config.toml
n_layer = 12
d_model = 160
n_head = 5
n_kv_head = 5
head_dim = 32
d_mlp = 448
vocab_size = 1024
activation = "swiglu"
norm = "layernorm"
norm_place = "pre"
norm_eps = 1e-05
positions = "learned"
qk_norm = false
attn_scale = 0.177
bias = "all"
tie_embeddings = true
parallel_block = false
init = "normal"
init_std_qkv = 0.0468
init_std_o = 0.00956
init_std_up = 0.0468
init_std_down = 0.00571
optimizer = "muon_variant"
lr = 0.0153
beta1 = 0.9
weight_decay = 0.014
lr_head = 0.00888
warmup_steps = 200
schedule = "wsd"
decay_fraction = 1.0
decay_shape = "linear"
final_lr_fraction = 0.1
batch_tokens = 32768
seq_len = 1024
doc_mask = false
train_tokens = 127300000
steps = 3885
dataset = "wikipedia_en"
MLP neurons of a small language model. Each row is named by its layer, matrix (gate and up: input weights; down: output weights) and neuron, and shows model dimensions 64-159. Each number is 128 + 32 x the weight over its row's rms, rounded and kept within 0 to 255. Numbers have three digits each. A neuron's up and down rows have the sign that makes its largest values positive.
After each neuron's rows, "fires in" lists the words (lower case) most often at its 100 highest values on Wikipedia text that the model never trained on; "fires before" lists the tokens most often just after its 100 highest values on Wikipedia text that the model never trained on.

L4.gate444:159091139100133108120162126173135149110102115154168091166103096129081126148143095113117113074126181059126128049102130191153104154068103105130166135109134117126089118074155085117172148152184138099115122099147154173105083091111168146136183148118135105154141114141160123086141111141154060140
L4.up444:153144216068183137128134098158174136135160180119125111139098128102121028154134106163126133127100153042129129086134116162147079130168127144117095140084170143135137124167133159126055131082193122128157180150144176145093118126105066091085099127106074159147118143096145108142166090144152160113
L4.down444:144109126102102087100078140160162133096138183096123100109125157153116146124145158100164177132139108094080116123150132132127119111158119100104127155124124075076129124092093175140130076112197206152094112171116121124124083140161129141142115133151141131121108150164169099161149070110192049107
fires in: "album", "al", "almost", "along", "original", "although"
fires before: "bum", "ig", "ong", "m", "-"

L2.gate90:060126177091118143061125136109148131123121102128137146148187129162117128162107095094086169140155079106112106110154119135169134144120175133113101068132146160166158181155142131118161116150131096158102149115082178159088066169152115116167112210145106165164116184190104112168145163160178141081
L2.up90:086117142171141115103131099147141178159168091159142131154164193187154168127146151080108099114134115101191066169131149134094045112147145096071074077109143155129191102203116154095130126139139077154137111079064185156112142123121139160136108163099134122185114167131072162154165077191108139134
L2.down90:116171150093114148100147143072140118147135136105103160124144106177081046156090075066152169122101132151143114077150161163172212147179132104149125130092112118165134175154106131094119108116111170143134168126133068147109027133161097066120108199145087147152096126123150117138143139139102169103
fires in: "it", "italy", "located", "italian", "local"
fires before: " was", "al", " is", "ated"

L7.gate236:092089099089130162081173156137148141122118103205119081138105108190146099106115112138140140061097120067192126099147113097133141149108144093121104142124119178169080170145200118116127169140218137103094183122170126121156144120159105114096157159137099167115185141137128134099110102101153073157
L7.up236:137115105106101074132158095136182120130097141146140070137147076189106146112135110156113153155075082073145155123137138138152151126144120116159131118114187181115124129153185117126091150125213154078111157083139105125193158115137127120130151194053077189090134130133110135122119070162164149159
L7.down236:166132084145157124115120110111146231137109144158186208132141153142161110149166093106086142153091065139131159145147152053102153099126132145137118184179125081116091136142119133065161128145142163142116142106100134156151066153103122165077131123115097142035079067070092099098199117071088115096
fires in: "although", "along", "almost", "also", "al", "album"
fires before: "th", "ong", "bum", "m", "so"

L2.gate305:095112093127113107170169112182092146117137073154085144143139138161156079098124140116168136135180123145135165133084144166122065137148154173141155172163123099129159083162075178091078133154082094188129119086102103129073137105077091137092128134132092144147139086111157143163131150188095142168
L2.up305:112146060105072127169106046154069113115144110144110091149107128141132147113122089104161176125200084108131155140144115140092128150131191177092105126169085081100120100150109169169132136127132071130133178114110121128131159094085077155135125129119123114104125093147119208136167159153062107149
L2.down305:104123137113114107157112104133138103180064141091122098121200172137073130166112107178098170121108116107131111167149155115142104102074170126159146153170140087072162134163152137148150150095215092154126142079100144111122034133150109115143115123157134166143102146172195152147058078208134133090
fires in: "part", "party", "parts", "soviet", "particularly"
fires before: "y", "ic", " of", "s", "n"

L2.gate247:183161074192149185181146143109166143212147116091150105116137090087124155125131173101157125112095100121142139140137099183113113088077115096091138142164088115094129102160100176071077127089108160164153152108120085111175180118197138135206127121121132071159161194140156153119122065141113166150
L2.up247:129130170182064177098133090176131157142166135137100088194202131087140127100160156112207151093103084149141136126184066199102108131098147061141145109177106131102114170107091163079100082141118137182148150066125131122149087168123094106168141136099105139124159160167145116128155119102126125158
L2.down247:113160112128088115121177122168093085147117138077162091170166118166192133184165150147189162129147140147171150168112112113141075069160161150113089125105151106151154128196136101138130091115135113124117156081090164197121074117174105171065133100106143130042137128154151107168094099187138124115
fires in: "is", "was"
fires before: " a", " an", " the"

L4.gate8:110076118162074103137177097193132063156112054134123161153125119141161206114188131152142105135073128132116150120106105110048114135117142085097133151145123156158129124117171110166126139154153223108159131093152127170161141117130051109081107063156120129094114134152086091078143094105113127140
L4.up8:115110157137084097135096180166117102131130035098088087134095095117090182103155153116184139108096142088114164148100118102095107189144124111142154141162100166093167107097183145155119088141167136112108143160129164100184187114174084081134161098158201124156104154185102122088081143123081130136
L4.down8:137103130103115120134161120131134165124071144154072121103103139127153133136093123162140210157105136120091162129102117112106106171100120120147215084155078131161153110130177119062130106140189109104129160144142099132140118102107090140158167100104107151096101109199102097163184139117101091118
fires in: "was", "appeared", "appointed", "appearance", "disputed"
fires before: "ear", "ro", "oin", "l", "ut"

L9.gate288:111113153119126124162226152112102140153074138146189080081126097138166079132150124088113129127090086124176136070128132173185155079099185111136160139187149084161123158118070121145107198112179121127133185102125096164127120097141083123079104078176050119122135133084072079113110150153144135169
L9.up288:101146145128107201154136192141134084162111080131084124081122169056128121093140180098151136185093121068084166132163131148119157120156152078176088113156079114122154145149137126087117112081196154142112129154120128142163140121137084130158094081211154116108119150191124144150082114170083161121
L9.down288:131122067128103125161170147151166159091103130112115176143154144110125108105108148105112148134113078127122144116139134120129064132112153138162153097195093098104159160164191128121104147072125093136172081154080116173178085102172144151196084085117123105155122126163132134181125057170135079140
fires in: "party", "part", "particularly", "politician", "office", "official"
fires before: "ic", "y", "it", " of", "ice", "n"

L9.gate230:102080094093187119141189082165134143108135056125163055139176160062103082126148180141171113133096146150106138104159135141108157101144070120134167120101129176169101140121104210114145131120139123094116125100113073184124153133096136120157111164124150054107102148122169158172036165158097107118
L9.up230:162073113152087096151166121107070087160071120123160149118117161090110109164072107122187166098137100143185121118123130117067086135199094059106159133171147112090190093128123164070068151112167128147120141167096147116079151123117165083121069126151173101140098131159143112123169098145072168132
L9.down230:139147108149111117125157081183126089112047121145101112113162112127183129101137086136120108131108113129196150154120111063087066120138103083145119090109118148125163161128152116094209149222092130176112157114144102096128083077166124085166170123161100060122140145152129157116114111164145177167
fires in: "2021", "2023", "2024", "2022", "2025"
fires before: "3", "1", "4", "2", "5"

L4.gate439:171150071132155112138128120134139122168123088102154107140097122127127160082133126105152143157101113107073139126172130102118125166136129083100103125128137142107113121109075148147141098104150109150186168168210183199148136120115056131071136138165117081093085173185133166145112114163073140169
L4.up439:167164148140165064101105106151173087146144030154157152172111119142121160133119146122149127175143118125061165129109112101108071149139126095093088136125107144083123068093123126183143145160144156116162144130174140160123143134155066121085133129171115132137130131087117134139090114130108147161
L4.down439:165204106081125120142153152105154083156131134136136118194103073108071142091091084130179110146154108170136162165148164135131124132094173142049111161161162087091058098098105165126093109098118133136184130049151078115085138163142178110140136180175143123166117152138141131115120136082115140148
fires in: "de", "death", "development", "defense", "degree"
fires before: "f", "ath", "vel", " l", "g", "b"

L9.gate11:116094132111101122157162101117106042141125168164106147195103070151124124127118168117150151132151099100115100151144097123120162112115143098135058122145084120108164114148058090151109189185113094132128055129132197112111179064126135116167113182102092171105132125075100173132100118074134122146
L9.up11:090025133170121155222139171136141126129080058141154113106140115142106164111097111122111092152145142130099134108134102125093157156138122169059143137157114062118129071170090146084134124130158142082092121080190113133054100161144143153132129146173173122105132141140141127076123165075107166157
L9.down11:045146110101095199121096152100183179131137100146112126119106164106153166110164107143132107107088143168096146158127180131153121155125138063136176079091155139117129167091148171117106207119173137131100146081098148125080168132181098144101125179126105171146180118141077080108135100113121160116
fires in: "this", "three", "although", "thus", "than"
fires before: "is", "ree", "ough", "us", "rough", "an"

L9.gate419:130111131058106157146164105169117139105104082107130128177095125233138125141151172102149097096163126100080181117135232133133189167113134073183116156069134129116137124089122109106168126138146142103088094136097191151114079128165105108106115170142065175137151115149103097123144173098086135141
L9.up419:153088141092117114144173164079117112108043115139094090127126170155130134122194169099126165146124114195120108112096157103129114127164091085140135147104156165069126186131119128123176147094176105086083085143141128073165094112161119056141144157158137100167154117181151124161164117118063181135
L9.down419:188100090086139187105135098082145116140159103164165141096099143170140141160119153075130184117134101097148118147129163121095141100147149177175107147193083125092121136069139108141104064117105181163140089187080079157161100138143095109123077112115140167092101181129165109112159167137121119158
fires in: "km", "m", "million", "mm", "kg"
fires before: "m", "ill", " (", "g", " m", ","

L2.gate231:157133111111076110134130141138109148082111141106180122045132134131084097180101109143113076119155121120194121128136099124048155175167101067107099183133124149116109161139114129135136180084135077128118160115147135142149180139164114182125119151084157099177180085098122127106153127123207122123
L2.up231:178111122110092095174148140146082174095182091156158097131136155114130125128063160110150106149158141149192158156147127107055173150130102092124106159090101153166171117111148182128139190107154125089178158114127140107181198147141088134128137116100140123148143097132127097079186102145195133102
L2.down231:094149124106133143158149118143145142177132125125138088121177177102149050149095155128152104150198147115146240197194106140123147100155120094141149139123130148162141043138142136131107166134150099076121079131096166131167138105151099114122033132144092128141129103156120068113055113153121121113
fires in: "on"
fires before: " the", " a", " their"

L4.gate166:097100181069105108159150090097141104071181166083174176111135061166113133112185113141153150142119107173146135134142143096109152092192170150082111124141122072089123173160135129161146141070165130128105167092080173172164112080132127072090107177130163107115130106128038069119145152171128152114
L4.up166:124087135132128191148177133140127153033093110199166111152095120112120114159140126106102061176135154128136087178119121149014154179148119096137132093055140103105087097139171111116127067109111177135181154112170148173152190123137099120124103159086117166135159156143112141094139139150094141150
L4.down166:178250121125116112120112114178129112164084087133104152127185118146135145137056109173122159100116105104164172116107132169113079171138076107183140165153138144143143120085106079079074122188159087176122089108156076159148140100095141120081106104169141134148140140134174128155099103157091165056
fires in: "it", "he", "she", "also"
fires before: " was", " also", " is", " has", " bec"

L2.gate4:097090106101161132176159155134179101113129135133101123122076128164122168198139117143091134099106112090091146131142156159127165140162155164116085117168138129204105052133143064159120093089149170154110076184114150148117174093088097074096145150159085120098089134146117090142096131087138144149
L2.up4:122053152098166172105124137107175108095175130091038092156172097141146151103092146137096117167056118094156068086097110104146144124147101131129085154209114136128139091091138146187150125146107091078160111162101137123093194094158108085111144137190098127095140082124083092146156137123098121217
L2.down4:043147161143182147099105148099137080117123115138083115150114173107129162157132080161140142132159104127208052164159134179121133143126086077147155139120103161183123069125106206145175145216133112176095104126130106073152141146104122116088080157116194147060111138134127135160172152088114133154
fires in: "than", "through", "three", "those", "thus"
fires before: "an", "rough", "ree", "ough", "in", "ose"

L7.gate372:092139117169131130090146057144099129227111050133147171151082115109119114170136129125152112138190124151129114128143125122151116120193130147121114108140163121103147116208171146166094128095131138154167103105119197225112123088074101143134118108169072154156127109146131107112141131150101129087
L7.up372:127128038089125164119123139079071161120138136108108119153142136088065114184132140161153152119167145177154109088077117178091145128091090151202140113152166106113208109117129119163088100094158099131126131080118069152129075118092119151143100157085136172142094125156110157095155119123087120175
L7.down372:124153152118148092175181133106140146187109143088143140200096145134114176174166156142139073097175116085100106167148100131136155097113140174074083108159172113147154154086137159087102109081119099120109155121081122095111145040100117085134139138123105092098118158189151107147139019135116090123
fires in: "an", "angeles", "another", "any"
fires before: "g", " o", "ot", "y", " al", "al"

L5.gate159:161094092143135157112115164197180104112121065099136099092120125102078114144120174129182189133138156048099100061139176110104145139100083078091139163177083118145129123090138103119171153130177115123070171133135160155105091161141145125165136064147099158123155154093106180143138147157111157092
L5.up159:094079052125095155115176162107102116123120073126136165161143128173190138195128108128181168184068154138137048161102125121131168109119074125100110139159175078139171119124107153115125096118117156085128110126154156083178129181097129107099142157154064138087137220125129123142158094158147151132
L5.down159:098155122153196179163075068142103135100183150133095124066148120096126094116064139149105161147175104178144178148131117071214128096160167138155156094118140150113099158104139116083149140112121085165186119143145110101139105113116112151156124191153172177178085161085112110127164085076105135096
fires in: "at", "atlantic", "according"
fires before: " the", "l", " a", "ord", "k"

L2.gate352:158123089139139127126118112116155177161081151117097121129131119118080157089138060141125129118159091148096151098153147174122070107132106195099117173149105172099088134193099118126064058140130110123135103129086102119152126138195137122072163139176141045120108159160111083139150153183117074122
L2.up352:122156099182150149123128135134212201109163086139142110139128142171128114144117102114104088127173125142123083177081107163152079132186125103126065159096095150114120187156122184110120099120168127186162134082142099160139179107116146072112131108180136125107116223105119107172124125141062110196
L2.down352:148154103161124149070154143127142163148170126106137094131111158148159144105114182107104081121141119103170096177149124089135081167172134099154158123130079117135151117228191133074112089155152127152163124133102137118160114122188087137079120096144144116122167168140164067157105105148094116137
fires in: "is", "19", "1915", "1917", "1920"
fires before: "2", "0", "15", " a", " |", "20"

L9.gate201:095102028129126092186159114145114074134112050111180128082190100137105127106154096167162168132107135181175052100076136140114120077153140142139100103151132132143208150150127105136145151125135121166130117137186116178088102093071129132142166175115073099098134086130179173109131107129138131083
L9.up201:087138135154166103111130103138165205172100112097088137154140115161138156082103174121158106147163166131098091141156140067167089118142058131153159178168153109119144162095126171098112134041070151090083160108124133117151224116093084135132078097116136180072130153169122135127147082134142148140
L9.down201:143147121120132073099159106104197105105126100088115142216165149169120105153119082132144103169161109138148140151158104118124118126063117067142163100165148063152150116089113153120131082117189171134140107160156132149088110120133097106150145135168122165134113190146167109132179123122152128131
fires in: "around", "art", "armed", "army", "architectural", "front"
fires before: "t", "ound", "m", "r", "ch"

L2.gate74:059139145139079156081179151146102092126158114142155099155155143072148145102086104176104177145143132133107116098104158105132145143164149100140149103197087124087154094114124148093114144167151092151080073089154108136154116084151107071170097103137120118103118157144189183138154101108131110096
L2.up74:161116159138088177121096160073115180159052155146139130089137115107052097151102108176159120090161116140163102102123161128128143122134130085156145156151166196116106153106082135091145145130097113150166183077139161089126075117154126132124102104111079132129107067136161144089104191138134084170
L2.down74:195194130140136167070098091132102141108119142133148191131086101119139176141108172129143163139098125140107041190139168146104106145089143101134153112111164078153138115179125051187153119136137133176161095078104097110160071106111160133065128145136166121156172111159150111104070161114157143114
fires in: "place", "placed", "manager", "planned", "placing"
fires before: "ace", "ac", "ag", "ann", "u", "ub"

L7.gate416:091066125120173135140160157083119101138165104120048171117143133107111163145145117164020115113114144137130143161135169113154125119165099055103129140085153096125112160145105189174094119131129183092151122179161143173063132151159170091099109221132122079164090097099162079128070169139121126093
L7.up416:173128105097173169113115130131105134132160136126131181154115133144130161116145097114079113095136153105129132098090131087139172073177114145090110141106108115141160231107158187095162136133166189079153110069120124094120167152101158144148105168128031144106126096134106105091161115152126183098
L7.down416:129111154088152131137154128145116131127166115127095111126139116147065173104141104178142098142056160129107222148160091123150055099103181171150163054164074096142107168146112124060102080142092092153213111178113069177144159122146115133109112146142089121127142152147111154192129108140140142121
fires in: "there", "george", "green", "english"
fires before: "en", "g", "ge", " is", " are", "ish"

L2.gate310:104065099145079147160104129148086152141091138140150189174145106134110088197128097085132133103134078097100097145110182087096130132142189114112109133080182126106167114120132093068134155119188140123188140096140148135139095121126111167160163182146073108165169156188086094097168150093156146164
L2.up310:134088074165160093161170101166106125075156094131158142107104110119112089116112108135129152115220113163122070153123174146122126133114115101066150172086163213135181133153141112077132085164158111181178125112117085117131049122104095165113137128116134139161090134123024103104150169148114185114
L2.down310:154129112085153125148092151143096137150057160082121190148091146159109111209104144125119133136141121133166091128170151090184133100056159061103162106058128130122126132099132163115146193138142097152146132120151125119137081105084138133140119163163069138126130147178079075116095190081147197133
fires in: "place", "known", "also", "placed", "planned"
fires before: "ace", "own", "ac", "ow", "ann"

L9.gate40:140164115142132118109135138133100149186087089133156127111095104112147155084179123162092134155128101151135113138108116203129177185100154139128163112079152081126100098182045128127142125125159132191127115121168119188131119111150048150164139097146128156098094149144162097123108149137182147060
L9.up40:112063203139112111123115102151088184130113114133117153160073122168134142134125163135155086166092177127109145135162130196123141096139139119127168137165130132106126130140146133123158102061132097078095100133119099184106124183158109146051099081158143156126125133099077145138119116116131108145
L9.down40:107107113149162192126163101154173164112094096128083191206138133088110085134163169104123139153100109122070111096132131111152150187170072130070146097091126171142116158107116165085105099112137096171125106155095074128095171167141131116155125137170155129136107140072126122169117106197115201128
fires in: "as", "for", "won"
fires before: " the", " a", "om", " B"